config.toml
hidden_size = 576
num_key_value_heads = 9
vocab_size = 16384
norm_place = "pre"
init_std_up = 0.0274
init_std_down = 0.0
MLP neurons of a small language model. Each row is named by its layer, matrix (up: input weights; down: output weights) and neuron, and shows model dimensions 16-111. Each number is 500 + 50 x the weight over its row's rms, rounded and kept within 0 to 999. Numbers have three digits each.
After each neuron's rows, "fires after" lists the tokens most often just before its 100 highest values on Wikipedia text that the model never trained on. A number after a token or word is its count.

L7.up837:603529428516489434547526535532531504502442422566522530443538365488536517428389544459483476419439470489380560494584556445517492503448512450484478534545580493631603475397502476469496531602427504491481591529570506360443485456469560548562493514456571640482563506516553455623486426486540467506
L7.down837:420488522473490509447544570547463573453530548528444511486355513563452471524513511509552542529507560513442395477597403561499496489455495542525518473461536575430483547577503555526491486425571454490442455480473453434584526522524511461535485531495575503530504504547445474464527547478493521506
fires after: "1" 26, " (" 12, "4" 10, "5" 8, "2" 7

L3.up1557:475474546486538479555498458519498510520523503646509463559500509465535423522410511583506459463502578543563455460511548524586456515498522518473523440512481473530468492549515546523469520493539536541453547464570404448486543490500491524515504511588606496472445422389438444473480608555422547605
L3.down1557:444668560591498477450556565466435480536395575408560572451527454468518436473515480454552495450503533525529538544509456574462503431524507538450467513430547504446564480491589423509540511531487411515520525507476548542470542498571484463522499495568496492525497567517522513478514450400512476492
fires after: " the" 49, "at" 4, " b" 4

L7.up1197:550562535481497555500610502490516498549448430516442462531550490541550462445573427515553429526515446449450522487480512473440563606493439578498455531493517486506446538455493410495500471465523500467563606443511474558415432465517453493584599447565550545475555517539457423470524472486501545588
L7.down1197:547464429523504423556515440652564436406540449435493542473454480446500500509473499446499540468513429509527488535549489482577492469439569448481520525408546537646538452442499518464531526515521493535468489547473497410493541502411557493498433482437486517586502451462531518610476475530552509518
fires after: "|" 21, "1" 15, " in" 12, " K" 5

L7.up23:508512485520506470582532593492465445447566501431495534520402471512468451429469499458537429527487572551465555452598426539487532500538494491534444525577491470589507460500496439470509458524435422560484439475560533563502509504449514479468499461501394519493513482507569413444384505466504497519
L7.down23:532535446445484501434528477549519465477540560555562578433542523551472458499502466477504536521474420450495405571476593545584442541422429529505481523392489507489401518506522487409533407470520548503401483514444594404524508513563534472516471493541464480539487559427502652516541516487524589480
fires after: "0" 40, " N" 10, "N" 5, "1" 4

L3.up1101:535506490543526427506559576565475438437490485534457512493485446442517489537520459593474475445411499460476413482522571550462504446464561623464412405561506480592513431515538440491446510517417534513572532548435491457523432504477481428459402455459578609502523536576490504558484543508554401550
L3.down1101:550577420478533476586531574509466449487530462468521470500467531496522488440528425479465456468473469448520522463580520481512448466390482473451423457394574375634526520500522511510571486480413560489590473487482445468560484465529507553503473487431516493418526488420515461486561438509497436423
fires after: " the" 54, " a" 12, " an" 5, " The" 5, " his" 4, " of" 4

L3.up1591:529501511511562466543488442584531515478501495614462504542503428432530435574531461571571559402489474475419561476513555550488512520442450558491451516460538442470522479491563508506521533520496531531439507511529466417421437499470484514497447551528475517540560554409493492495434534525472520482
L3.down1591:577560596467576488499534434540561527487425496359551518538447478500592555535460500448523602521459422442482554540474595463547427581559526514529570451503489472418442422504463490474476423425481502485592539451527424506534490502481476544488414474378552507586472436484417527432473499522533434490
fires after: " the" 70

L3.up2018:504553476433522431549462515521495513591507609532597552540462497437564519519549526414573523468477490520596434440470556384484590572605504553524505493572425451542451533544431453532439514528485493451496501568553547607539454569516426552462509550486487460433529497460490483491440481525464517522
L3.down2018:520481554428480528553541591575502537404496527494482480414477434429506506503523431461470469490473512629446502487522532567482388393507447449405507540440599443471529514441474452521621466542551575598481541464410446424554515446541539471510487489548563513496434505474441506466442488408568501476
fires after: " |" 30, "1" 20, "5" 7, " a" 6

L7.up937:530493526458513433471503420591477470533589474585616450391550423443540477479496501514471571440466517479477470562525509571466561511542471536522475447475519532483465491491510487504393539512534534549552556479461478443492528611481485451448469464561457517596489451442500508472584524506465456507
L7.down937:503551431471463542593454611510605492570565464487401481522446491429535547509522524559454506508567623474555499498425490505502562536455570519339543453484522563498559521580599460466502471504493519495471410496411503543474505521499570557515536423627559451586408462441414492510500508466466608411
fires after: " the" 44, " February" 6, " to" 4, " World" 4, "0" 4

L3.up998:506576506482449556592581515527465505538493500540475511481499463473548504497560498405463570482458480491373506491540499475465604435467506503533510516496590531523487441580508460508480419525490500532530524530579508593547472486531518550529515440490509491571499528543518370521497493512513556493
L3.down998:571446402457509531509406473402580506437517529494561562543463538451508499534532490525466505514538481461492465499459443408473420626522489443443469555484496508533509484503522523508550571430456512472451498467473531435542503481527473560488517445442561451500444493442544533580523544489528523518
fires after: "1" 23, "2" 11, "In" 10, "|" 6, "," 5, " Preceded" 4

L3.up432:530415514482561446509576530473415482524526475574577498516425537513489481474443529528475475427514625534485515496595525529537512519563589481484487433476446485590525641502585441443548555444575613459594551558456498469524494532425497468508448433595520505509444572487477458526528537496444539594
L3.down432:511514484474547446436428554540551523573494511480476470518535440511466500587531503465513477520442486474431512571351518591443514388416523515479552508399489605484425470483531439552495549483472416552468524527566481497456528449534469519425459507534459527439474555451546470591401425486603485450
fires after: " the" 46, " same" 8, "9" 7

L7.up254:471501416475524397541513581518489441475520500545507503550479501440493502516481532551475549530538497520437519522590465464565537507429516609531469454483470435576514477492410425469483433479540540549549474477408550528452498454494489490568447521473481491603488379440534538532491473570531447511
L7.down254:480356453492507539459547444554515486580587452482517492545592468623480516476470535534467479397546447541564450557437561452478443558492541462486434460502519484576589419547507419501539426507460570457470529565582552490541456437455552506559459407502520455492543572459538561392470541376483502440
fires after: " the" 21, " an" 11, " as" 9, " a" 9

L7.up1260:484439512532535480416616489546496525398586487444454547573457480493498511384442576519481506489492563514429463459483537468501538570479501554541352465395516471593483533566552486367455472528472475557535440590517472537552434500519500512486555586490530517437473509497537527556468528582586513609
L7.down1260:528532537401578530538430538448481475610494450426451506485515454495518531446518488448572568504504460505478482507499498527546418441508476386498548509550525463489414552391521539496589506512492531493474492553442554462489480493486555547552583482457478459539464502441488579575536492445495530518
fires after: " |" 31, " " 23, " a" 5, "1" 4